MLP neurons of a small language model. Each row is named by its layer, matrix (gate and up: input weights) and neuron, and shows model dimensions 213-276. Each number is 50 + 10 x the weight over its row's rms, rounded and kept within 0 to 99. A neuron's up and down rows have the sign that makes its largest values positive.
A block is one neuron, or neurons of one layer that tend to fire together. After each block is what it responds to, as a language model described it from the Wikipedia text at the highest values.

L2.gate44:51 46 72 48 49 61 36 45 59 52 40 59 44 57 52 68 44 58 61 49 49 60 48 45 49 43 64 48 37 43 48 53 55 52 49 59 60 39 62 57 56 64 50 45 51 41 37 67 57 56 50 40 55 49 56 54 59 40 35 55 44 54 53 39
L2.up44:55 52 54 44 67 50 59 54 31 40 50 58 55 53 42 59 45 48 61 58 45 42 59 44 41 30 49 53 44 38 54 77 55 44 44 44 41 51 51 52 59 53 67 44 60 43 22 63 47 46 52 36 60 53 44 47 32 51 45 65 47 26 38 41
L2.gate232:51 63 53 52 48 41 67 47 49 64 49 57 48 49 46 47 45 62 43 47 51 53 49 61 51 47 53 63 59 52 34 38 48 37 70 45 45 62 43 51 61 34 65 46 62 57 50 45 33 44 34 49 42 35 41 48 25 63 48 48 47 29 56 55
L2.up232:42 43 30 44 69 30 70 53 44 39 59 52 45 43 46 36 44 51 18 45 63 53 55 26 42 50 44 57 54 39 66 70 39 62 51 41 43 52 50 33 49 52 67 53 63 51 37 56 53 50 47 55 44 41 49 60 62 53 47 66 52 42 34 37
L2.gate404:46 30 50 50 54 53 47 44 64 50 48 47 52 44 53 49 54 57 59 52 65 49 51 66 47 54 49 54 41 41 62 54 47 34 29 51 46 40 44 57 52 56 56 37 83 42 57 57 57 40 43 44 77 52 52 51 49 65 75 41 32 53 48 48
L2.up404:58 40 32 36 51 30 56 50 61 41 55 52 36 61 49 55 54 26 52 46 60 53 48 57 47 43 51 56 41 49 28 39 56 56 65 55 49 69 57 68 44 65 63 53 48 50 53 53 62 38 59 65 59 27 53 55 49 37 40 55 51 52 56 44
L2.gate624:45 63 62 44 56 42 29 54 53 57 56 48 31 58 38 53 49 72 45 37 32 48 66 81 44 48 54 47 59 45 41 68 44 48 44 55 45 52 55 38 58 45 50 56 42 54 50 56 57 59 57 50 40 48 35 43 34 33 60 47 43 49 49 55
L2.up624:49 39 58 55 51 65 82 48 50 40 59 43 54 32 61 46 64 42 36 72 54 45 56 42 43 53 38 46 34 59 55 59 57 61 67 41 50 58 37 49 46 51 38 47 48 43 43 52 51 54 64 78 52 61 57 64 43 52 56 44 34 59 38 37
L2.gate714:46 55 51 65 59 57 58 55 48 53 48 51 63 49 56 44 48 57 35 37 44 36 42 63 46 44 46 38 64 53 62 49 54 49 48 54 46 72 52 57 54 32 68 57 59 37 45 23 35 65 54 53 48 44 23 42 53 53 37 45 39 54 42 58
L2.up714:35 40 51 49 67 33 66 68 52 40 49 52 69 45 36 31 47 52 32 52 44 64 71 65 39 39 59 67 42 60 51 52 45 53 48 63 30 46 54 53 36 49 44 53 62 43 54 38 52 62 40 38 37 53 42 45 50 46 48 38 47 34 56 45
L2.gate840:52 38 58 55 50 37 52 34 36 46 58 54 58 46 56 53 48 26 37 53 44 62 59 59 56 42 54 51 56 45 54 48 53 52 58 35 37 64 45 68 39 48 51 47 47 47 69 63 61 66 48 55 51 41 45 47 58 65 55 58 54 44 54 58
L2.up840:55 60 63 55 52 54 71 65 51 57 63 52 57 56 60 59 39 58 51 61 39 55 40 54 46 54 48 46 55 53 45 19 54 43 48 37 50 62 40 56 30 34 44 60 59 48 51 35 47 38 38 59 60 57 41 49 58 51 53 65 52 48 65 47
L2.gate955:54 41 40 67 46 42 42 66 34 48 38 65 46 49 46 55 69 56 59 53 55 63 41 52 41 68 48 78 45 36 57 73 46 39 37 53 51 44 62 45 46 56 43 61 53 62 37 45 35 50 44 47 52 54 45 42 44 49 70 53 48 55 70 56
L2.up955:51 49 36 36 35 60 53 54 33 55 51 54 32 47 54 65 55 40 38 47 49 41 39 52 51 59 55 55 52 50 61 64 56 51 26 64 37 45 57 48 51 48 61 62 51 33 53 45 53 39 46 47 49 68 29 51 60 44 63 53 55 63 63 58
L2.gate1146:56 34 49 50 63 36 55 57 52 45 54 47 60 46 54 58 46 75 44 25 58 54 71 60 45 46 30 62 39 53 45 37 41 82 44 53 37 43 43 50 72 40 41 62 57 50 57 49 60 68 38 52 44 46 36 67 44 46 59 37 53 67 57 59
L2.up1146:41 34 38 49 42 49 35 61 56 43 43 16 42 58 46 59 52 46 57 53 80 45 35 56 29 47 63 67 55 54 49 83 40 61 50 39 52 50 40 61 49 49 50 59 71 32 49 46 52 38 28 64 37 29 44 43 49 51 42 63 59 42 61 51
Decimal points in numbers. Decimal points inside numbers (78.1, 3.5 mi, 12.5 percent), plus colons and pipes before figures in infoboxes and tables, and mid-word pieces like vi-ol-ence, def-ens-e.

L2.gate254:58 22 68 56 43 40 39 56 53 54 44 56 61 57 52 35 54 47 55 45 64 40 59 21 52 49 47 55 29 56 53 67 54 60 41 57 45 45 60 47 40 52 50 72 42 49 43 54 36 54 41 62 59 40 59 60 46 49 37 67 54 41 50 47
L2.up254:34 67 37 52 43 59 49 51 46 51 46 47 43 55 51 51 56 41 40 53 42 44 60 57 59 49 30 41 45 64 39 35 55 51 53 77 52 44 44 53 56 55 50 54 41 58 50 59 59 32 45 40 53 52 40 50 56 61 58 59 55 56 45 40
L2.gate271:52 36 53 47 44 46 61 58 59 52 37 38 52 63 57 44 55 56 73 48 37 66 56 44 37 58 53 68 44 53 47 45 45 49 48 59 60 42 60 53 62 54 62 64 28 53 60 42 56 48 52 52 63 53 39 53 48 79 55 31 57 38 50 58
L2.up271:61 47 35 40 41 62 53 42 52 49 31 67 64 65 36 69 34 59 47 59 55 56 61 41 47 57 52 59 48 49 66 59 46 42 56 45 44 35 59 47 50 31 78 46 51 57 47 63 64 50 46 49 36 58 57 56 49 57 50 63 66 55 47 62
L2.gate317:42 45 71 54 53 51 19 61 69 55 32 48 46 33 46 47 33 52 54 34 43 57 64 47 72 61 36 42 60 60 56 38 43 43 46 49 53 49 53 54 66 43 68 52 47 61 35 54 43 68 54 55 52 60 57 47 67 44 49 43 40 42 33 53
L2.up317:35 35 47 57 46 52 48 62 67 50 58 53 33 41 72 38 55 60 55 44 41 48 66 34 43 37 59 57 31 47 62 49 52 46 58 61 31 42 54 52 55 55 42 59 63 65 67 61 50 70 51 51 39 56 32 68 66 60 63 42 64 44 66 39
L2.gate389:65 43 54 40 47 36 38 48 33 58 38 70 53 39 47 55 54 68 57 65 59 44 61 42 50 56 58 42 57 62 60 59 44 45 52 58 51 60 51 56 63 52 32 32 50 50 34 49 58 53 51 40 67 49 29 46 42 69 43 60 47 51 50 53
L2.up389:43 52 56 35 63 42 48 54 47 51 50 54 51 53 57 45 46 49 68 41 23 43 59 61 51 63 51 41 42 51 59 55 38 40 55 53 56 59 52 32 49 41 58 41 42 39 35 47 49 51 61 55 58 53 51 73 33 51 58 48 46 26 29 50
L2.gate472:51 35 52 29 46 40 45 51 72 62 72 49 44 56 39 44 44 45 45 49 45 47 43 51 41 59 65 49 49 54 43 62 46 39 50 53 57 47 53 58 47 54 65 48 52 51 37 34 49 43 47 60 49 51 58 67 45 37 44 60 39 61 40 38
L2.up472:56 39 36 67 49 44 42 34 53 38 52 45 45 47 61 49 48 39 52 54 52 59 37 62 61 57 42 40 47 48 33 50 44 71 45 45 59 61 52 56 58 58 61 48 38 57 54 59 51 43 45 50 42 51 52 47 55 56 46 60 48 43 46 52
L2.gate578:36 46 52 73 43 57 39 36 58 52 55 60 42 24 46 39 58 44 61 49 54 54 74 55 48 40 53 38 36 53 52 54 57 50 67 52 47 57 61 45 61 47 39 39 53 49 61 58 47 45 65 62 40 37 63 53 48 41 44 51 52 60 44 68
L2.up578:47 47 46 52 60 57 40 34 46 43 41 42 47 47 57 52 44 54 43 54 65 47 42 59 49 46 41 64 37 52 41 55 38 45 38 43 60 57 52 68 44 58 59 42 41 54 56 57 59 58 52 64 50 67 68 60 64 52 41 48 50 47 47 65
L2.gate645:58 50 62 49 55 53 50 63 44 59 40 50 61 57 40 56 40 46 53 50 50 45 56 36 40 52 42 55 56 63 61 57 42 54 68 59 48 43 57 59 46 41 51 53 53 56 36 47 53 34 52 43 60 42 51 48 65 25 50 61 57 40 45 51
L2.up645:47 47 60 58 32 52 34 61 51 65 46 54 39 52 43 51 51 37 48 60 53 61 60 54 41 66 57 62 40 54 44 36 56 44 73 42 62 49 55 57 47 57 37 47 44 43 45 44 62 58 43 45 61 35 49 52 74 59 58 57 68 60 53 46
L2.gate821:60 44 31 36 49 58 58 35 46 43 54 34 50 53 27 59 49 44 47 53 54 53 66 38 36 58 34 51 50 53 54 35 71 49 56 49 53 49 50 55 53 52 83 50 63 56 51 38 49 71 64 31 46 56 44 42 49 48 62 65 44 36 58 57
L2.up821:54 33 39 64 62 65 59 42 55 58 41 35 47 54 56 41 45 59 56 40 47 45 46 43 36 51 52 50 69 34 60 47 57 48 52 61 47 53 41 42 43 51 50 72 34 56 57 55 54 63 44 52 43 47 56 49 58 35 36 32 43 57 49 58
Table cell end values. Final token of a cell in wiki tables just before a pipe, mostly numbers (e.g. 27, 8, 14) and "place" in "Bronze medal – third place"; occasionally mid-word pieces like Sw, od.

L8.gate63:43 45 47 40 72 58 58 56 45 65 55 68 43 48 57 43 51 64 49 45 43 53 44 41 59 65 56 69 39 46 61 54 71 64 70 28 59 50 55 61 50 65 37 74 56 44 54 62 48 51 49 57 58 53 50 40 54 47 35 55 55 52 52 56
L8.up63:54 50 51 54 44 72 49 41 35 51 51 42 46 65 51 52 59 33 48 50 53 43 48 60 49 59 47 42 35 59 53 50 46 37 51 44 41 43 67 52 46 58 55 46 61 52 62 63 53 46 42 37 53 39 40 43 54 52 57 52 58 54 34 40
L8.gate295:57 40 54 38 40 49 51 57 45 49 50 57 60 44 42 49 54 35 74 50 47 40 46 36 62 46 58 50 41 49 39 34 53 37 60 33 47 53 32 45 50 41 60 50 53 39 45 49 53 46 52 51 61 48 60 73 59 52 39 52 44 53 52 56
L8.up295:57 64 57 43 34 36 41 46 51 55 43 42 41 36 51 49 46 40 38 40 42 59 41 41 57 55 35 39 52 57 42 47 65 41 47 44 50 61 39 54 48 48 60 71 56 47 64 39 56 71 62 57 22 45 47 67 68 41 36 60 62 53 56 40
L8.gate550:62 50 51 41 50 50 45 68 47 44 48 51 37 37 52 50 56 61 55 58 42 64 43 36 51 58 50 63 57 41 36 57 50 39 57 47 59 42 37 49 30 53 56 56 55 67 25 25 51 38 72 43 58 40 40 74 37 37 26 46 49 52 48 44
L8.up550:39 36 70 43 61 33 44 52 46 54 39 37 27 67 50 52 47 48 62 51 42 50 54 35 60 37 42 49 69 48 48 69 64 55 24 57 40 47 64 51 54 56 33 37 64 46 59 50 63 52 57 25 45 50 31 54 45 54 55 50 50 50 68 43
L8.gate669:28 51 36 27 50 48 37 54 48 40 55 59 41 55 34 43 54 40 60 73 26 43 48 39 46 53 43 42 46 48 69 65 54 58 44 44 36 44 38 66 51 65 58 58 47 55 48 48 62 43 56 70 52 50 42 46 52 51 63 51 40 57 55 54
L8.up669:48 40 56 43 49 43 53 42 52 47 42 40 42 45 47 47 52 50 60 59 56 64 37 32 48 51 27 40 47 50 56 60 47 34 60 20 64 48 48 41 56 57 49 55 62 36 69 43 52 58 71 64 53 42 54 58 44 43 40 42 54 42 57 43
L8.gate857:54 53 42 72 57 50 40 40 45 54 45 31 40 48 37 47 49 68 44 49 53 49 65 56 58 69 48 47 38 44 41 55 59 51 48 49 57 42 58 47 49 65 51 48 45 47 68 41 62 49 42 38 54 52 53 58 55 54 58 49 65 51 35 40
L8.up857:49 48 63 36 40 46 48 57 36 55 66 48 43 50 61 50 50 40 54 49 48 37 65 36 52 58 60 54 36 33 73 51 37 47 51 53 75 52 57 46 67 45 53 64 25 72 50 56 54 53 52 35 39 46 59 62 55 59 56 48 54 62 51 52
L8.gate965:52 52 46 53 54 43 47 52 31 49 31 33 60 46 37 54 39 57 33 56 50 64 56 43 66 36 55 71 40 32 55 33 49 44 53 42 70 36 51 53 68 57 47 54 55 68 50 51 52 55 65 48 46 66 63 55 38 47 33 47 49 53 54 56
L8.up965:55 62 59 62 55 57 43 46 69 51 56 42 46 53 57 45 65 46 50 54 51 47 41 51 55 69 48 49 60 54 65 49 53 49 43 52 54 41 57 38 61 68 59 58 19 58 40 58 45 48 47 44 71 34 32 40 63 50 53 45 57 84 41 40
L8.gate1028:48 53 49 41 52 53 41 65 50 63 48 59 56 54 60 41 55 62 46 43 58 62 60 57 46 51 50 55 17 42 48 52 58 59 46 49 42 67 56 61 46 30 50 49 57 41 53 45 42 58 70 52 58 42 39 61 40 47 28 62 43 50 48 47
L8.up1028:51 42 48 55 47 41 56 57 60 30 42 45 56 58 59 47 45 65 47 35 56 31 48 64 55 58 53 45 40 46 56 40 46 43 56 47 53 57 43 63 45 47 71 29 54 45 44 59 63 52 68 37 43 42 46 68 34 47 59 54 48 68 66 39
L8.gate1044:48 51 41 48 51 41 40 44 57 46 44 47 54 46 44 46 51 63 38 44 45 44 57 76 57 61 44 52 44 49 42 61 38 37 54 50 62 49 51 69 51 55 59 46 36 46 43 50 57 39 62 26 55 49 52 44 40 47 45 42 59 58 53 52
L8.up1044:53 63 44 36 59 46 49 50 55 52 38 44 27 52 38 40 42 52 41 53 38 37 45 48 54 46 37 51 39 51 32 56 51 46 47 54 42 46 48 45 63 55 49 64 58 59 59 67 46 37 70 36 68 62 44 42 58 29 27 59 49 51 52 46
Separators inside numbers. Fires on separators inside or between numbers in data tables and lists, such as decimal points (30.6), time colons (3:18) and coordinate prime marks.

L6.gate209:63 41 60 62 64 50 45 58 70 50 45 54 46 81 43 67 43 47 45 63 57 53 67 53 55 47 59 46 37 51 33 52 63 51 36 50 35 43 35 21 55 67 46 66 56 50 39 52 54 47 42 37 52 67 32 53 62 39 56 48 54 38 34 49
L6.up209:53 36 54 40 55 49 53 49 60 38 47 61 52 38 42 34 45 67 64 46 41 59 57 33 52 44 49 40 55 53 48 45 67 60 52 55 55 59 47 45 58 71 45 52 54 50 51 42 55 44 76 33 39 43 60 52 41 45 44 44 59 56 57 55
Decimal and thousands separators. Mostly the period or comma inside numbers in tables, such as 43.5 in climate tables, 277,970 in population lists, plus comparatives like more, less, in.

L8.gate35:41 40 52 72 32 51 47 54 40 53 48 45 51 41 52 43 52 53 29 58 53 44 34 59 47 52 33 40 50 37 58 43 71 33 50 80 60 43 51 45 56 62 51 53 50 56 57 53 34 44 61 50 55 72 52 48 52 50 30 35 53 44 45 57
L8.up35:43 49 34 60 55 53 59 36 48 63 30 52 38 55 53 50 53 58 52 65 63 59 51 62 45 33 39 46 59 39 54 56 50 29 40 50 45 49 61 47 45 73 49 65 48 49 57 44 47 53 37 61 43 40 50 52 67 47 66 50 60 56 46 61
L8.gate380:76 47 41 53 51 47 65 42 51 50 46 58 55 51 63 42 63 51 51 52 57 49 43 59 62 37 53 47 30 60 48 70 54 49 61 67 59 50 78 45 39 65 54 57 47 66 25 62 63 41 45 50 63 50 60 52 36 47 51 50 40 52 60 52
L8.up380:60 55 56 52 44 53 47 49 48 51 57 33 33 61 46 17 35 57 54 41 33 43 39 68 48 50 42 45 37 63 69 50 42 40 60 45 48 53 55 53 34 78 48 52 37 43 36 48 48 54 59 50 47 63 44 54 41 53 50 44 36 57 46 58
L8.gate472:35 63 58 44 46 58 56 54 35 54 46 58 59 41 46 51 52 33 56 63 69 27 53 55 42 33 72 55 54 50 50 34 59 40 63 50 64 47 41 53 64 51 55 67 41 38 44 40 49 57 41 62 56 54 44 52 42 39 40 53 47 57 49 42
L8.up472:51 55 48 55 38 56 46 32 56 44 60 57 57 71 47 35 40 40 68 63 35 77 31 44 45 35 53 44 61 51 32 51 29 54 49 50 43 51 39 52 61 49 45 50 32 57 59 64 58 60 43 42 68 45 52 45 56 58 63 43 54 61 40 45
L8.gate560:74 40 33 51 55 63 66 58 60 53 37 39 51 71 39 51 48 45 51 50 58 47 42 57 57 57 64 54 60 41 46 56 55 36 61 44 38 58 42 42 49 34 40 35 58 56 45 45 49 45 67 60 56 50 68 59 47 55 32 60 27 45 57 46
L8.up560:65 66 48 54 65 50 34 50 59 54 50 56 57 50 49 38 46 44 36 66 54 38 40 41 38 50 29 61 41 46 37 56 48 49 43 51 56 42 55 50 52 74 49 57 48 43 48 58 55 58 50 52 58 71 69 53 55 56 52 63 30 47 24 44
L8.gate642:31 45 49 66 50 63 39 59 41 63 58 48 50 48 60 43 62 43 38 47 54 37 48 54 46 37 56 49 50 36 45 52 41 53 44 72 73 35 47 51 75 44 57 51 45 37 65 44 33 52 47 47 41 52 49 50 43 56 62 39 64 51 59 41
L8.up642:46 49 34 40 59 57 36 44 52 62 58 54 31 45 55 53 44 32 58 49 51 38 60 36 40 38 45 52 41 48 63 47 55 59 67 42 56 51 35 37 37 50 38 49 62 30 41 36 65 68 44 62 36 44 46 32 52 70 46 50 55 44 47 42
L8.gate661:70 50 35 43 48 45 59 39 46 43 61 53 43 45 49 48 53 42 46 58 45 53 59 73 49 55 55 48 50 50 55 35 57 41 53 53 52 39 38 50 54 50 38 44 57 58 52 52 46 60 33 35 60 37 53 63 63 55 40 46 56 52 56 46
L8.up661:45 54 55 56 55 48 36 49 37 53 62 57 52 54 28 39 50 52 57 29 46 47 61 48 49 47 48 48 38 59 45 46 38 44 69 50 56 66 55 61 59 54 51 51 64 52 45 48 59 39 54 56 47 35 24 60 43 67 54 40 40 29 67 49
L8.gate885:51 39 33 60 66 28 39 26 57 47 51 54 58 55 40 51 40 38 38 31 61 57 58 33 57 58 60 68 30 57 54 54 49 45 65 49 55 25 51 43 56 47 37 50 47 55 51 34 50 57 58 30 53 37 52 51 47 34 63 55 56 47 67 45
L8.up885:52 40 47 37 54 63 35 19 50 48 43 42 42 34 54 46 49 74 47 51 55 66 63 51 48 58 58 50 61 44 55 32 58 56 36 56 61 64 45 56 55 35 46 45 48 27 47 59 33 56 31 69 51 48 54 45 66 54 41 49 56 38 49 54
L8.gate996:66 54 51 50 54 49 61 47 63 42 52 55 55 71 56 59 45 49 40 44 51 62 27 60 53 59 57 39 55 60 51 47 50 56 51 41 59 39 31 51 49 38 47 55 45 56 26 36 48 56 62 47 44 64 44 67 23 45 29 42 61 43 52 37
L8.up996:51 47 51 61 61 56 60 48 61 50 51 60 53 61 36 43 37 63 67 60 49 60 59 53 48 57 53 58 51 62 47 40 46 37 46 32 39 46 50 50 64 64 48 68 47 57 44 45 26 52 31 62 67 44 43 43 50 70 35 53 38 55 45 38
Table cell final digits. Last digit of a number that ends a pipe-delimited table cell in sports or statistics tables, such as the 6 in 76 or the 9 in 59.

L6.gate421:55 59 68 58 60 22 55 29 45 52 66 62 50 57 38 48 50 31 56 39 59 38 53 36 60 54 53 56 62 40 59 51 60 49 53 48 64 46 44 39 55 67 36 42 36 50 59 41 46 36 55 28 70 42 38 33 56 47 49 42 34 73 56 36
L6.up421:55 48 52 41 61 57 29 86 43 33 72 31 31 56 35 44 59 52 61 39 41 66 60 64 32 58 44 57 45 51 52 41 53 55 49 49 55 43 52 58 52 35 40 56 61 50 50 55 61 46 45 26 36 54 38 61 50 55 64 60 53 46 58 46
Mid-word stem fragments. Word-piece stems split from the start of a word, awaiting a suffix, such as F-our-teenth, r-om-ance, larg-est, G-am-es, clos-ed.

L2.gate147:45 44 50 46 47 58 58 47 34 50 47 54 59 51 76 58 40 60 67 54 52 70 37 37 50 41 50 43 47 53 65 47 49 50 53 57 63 55 27 41 56 47 48 51 38 55 62 46 53 51 40 56 56 55 47 14 61 47 45 55 64 36 45 39
L2.up147:41 47 55 50 32 68 49 73 48 37 45 45 50 56 53 42 38 49 56 26 65 42 44 35 37 52 50 59 48 55 53 61 67 65 54 32 50 62 52 38 52 54 40 54 50 30 40 63 65 60 57 52 51 39 56 36 55 32 40 53 38 62 34 57
L2.gate223:43 60 60 25 71 49 43 60 34 46 45 48 53 40 65 53 56 51 57 53 56 50 41 56 48 67 59 58 46 54 59 62 54 43 35 45 53 44 36 59 45 59 32 78 57 70 53 43 56 52 52 49 32 56 49 44 60 52 47 55 56 48 43 47
L2.up223:38 46 46 39 56 41 50 36 56 40 55 46 38 36 40 43 66 42 40 57 54 47 34 52 63 58 45 51 47 52 49 46 50 50 40 39 46 58 34 45 43 52 52 65 52 60 61 46 40 49 52 40 46 54 50 57 35 42 47 50 68 44 43 37
L2.gate414:50 41 47 43 49 70 37 53 43 70 65 50 32 57 40 53 39 56 45 41 49 54 47 56 48 38 33 65 47 65 56 57 44 31 54 28 43 62 60 52 33 58 54 48 61 40 53 54 65 63 63 40 50 56 32 29 37 65 31 66 34 57 55 53
L2.up414:56 30 45 44 55 58 55 50 46 55 50 44 50 34 41 77 57 56 49 55 44 47 54 64 42 54 53 60 50 53 47 49 43 47 58 47 39 51 43 54 45 51 37 42 65 43 55 58 69 58 64 38 57 72 43 57 48 48 45 52 56 55 72 25
L2.gate429:48 73 55 59 43 55 56 42 45 44 47 45 43 57 58 48 50 57 34 67 53 62 51 60 49 58 64 55 49 39 60 42 63 69 57 65 46 57 64 63 41 38 54 71 53 53 51 50 44 52 56 58 50 63 51 36 49 51 53 39 34 48 45 60
L2.up429:31 50 50 39 44 56 56 45 60 50 37 44 52 45 55 56 43 30 48 38 46 55 45 59 72 32 60 50 52 53 43 54 33 54 39 57 59 36 57 57 40 61 55 44 41 42 40 39 50 75 57 37 72 57 46 55 33 51 45 55 51 39 42 45
L2.gate478:54 48 57 37 42 61 50 39 48 33 43 60 43 66 34 55 39 49 67 50 46 59 71 68 33 41 42 32 60 41 48 53 51 47 56 63 45 70 49 64 58 48 55 46 52 67 51 43 48 48 53 27 71 44 58 55 31 43 52 58 42 36 48 42
L2.up478:46 54 44 63 52 33 36 67 42 62 64 38 55 40 39 43 37 44 44 37 60 58 33 66 48 43 49 54 61 55 51 65 51 49 57 55 61 51 48 60 54 63 51 42 35 79 52 62 46 49 33 57 53 39 29 59 42 49 13 51 48 60 66 38
L2.gate979:50 45 64 31 52 42 55 48 53 37 53 52 51 46 49 37 42 55 54 46 62 41 57 43 48 54 56 44 56 44 59 51 38 60 54 28 66 49 48 32 49 37 61 67 63 54 44 65 33 78 64 43 51 51 53 59 47 64 46 56 80 53 38 51
L2.up979:46 37 50 58 38 51 43 36 51 37 40 52 45 41 62 30 60 47 56 39 48 37 45 54 29 44 87 49 43 49 50 52 59 63 56 51 38 64 38 58 44 38 41 60 60 55 42 38 42 56 55 42 46 54 29 33 58 47 50 55 35 56 47 62
L2.gate1080:27 46 43 46 52 60 57 51 53 55 44 33 52 38 50 61 47 60 62 49 57 40 48 55 47 36 48 48 58 58 40 50 54 58 43 28 47 46 59 54 49 47 36 66 43 39 49 60 48 44 54 40 46 51 37 49 75 47 45 41 54 53 55 39
L2.up1080:48 40 36 47 53 57 54 50 74 54 75 32 61 39 53 46 42 52 57 56 47 40 55 53 57 52 54 50 65 55 63 47 44 60 51 45 30 43 39 65 65 40 49 47 41 56 49 31 31 47 42 67 57 58 59 43 62 49 31 60 40 44 28 57
L2.gate1154:46 41 41 59 44 57 47 39 65 50 44 49 66 46 60 34 49 46 62 47 29 58 54 64 42 33 52 68 38 53 52 78 65 32 64 38 30 46 47 49 43 37 49 64 45 62 43 32 37 53 82 67 61 44 40 43 50 39 49 51 62 50 42 49
L2.up1154:32 38 48 40 50 59 37 61 75 58 70 57 41 64 45 78 54 58 45 53 45 42 37 40 50 57 26 45 53 45 49 38 49 58 59 55 49 45 59 67 40 31 44 59 45 61 42 49 45 48 55 55 48 57 48 34 65 59 52 67 41 44 38 46
Word-internal vowel fragments. Short vowel-led word pieces right after a word's opening consonants, mostly "om" (r-om-ance, H-om-eland, T-om-my), also v-oc-als, H-on-ours, recr-u-ited.

L6.gate1202:43 55 49 54 60 56 64 51 43 43 44 62 44 59 60 45 41 41 35 54 48 52 48 62 55 32 55 56 56 55 64 28 57 38 33 52 47 50 46 48 60 48 70 62 54 43 51 56 56 66 48 52 45 41 46 60 51 60 39 57 60 43 53 49
L6.up1202:41 62 52 54 30 61 27 47 43 44 50 49 53 72 40 30 41 48 30 65 54 26 43 42 42 25 57 45 40 55 40 57 47 44 44 65 55 61 47 51 56 69 37 28 46 59 39 57 48 40 40 44 52 53 50 75 61 47 60 45 34 54 62 49
Pre-noun modifiers and cell numbers. Numbers ending a table cell (scores, points, stats) before a pipe, and determiners or modifier endings just before a noun, e.g. the, seventy-two, convicted.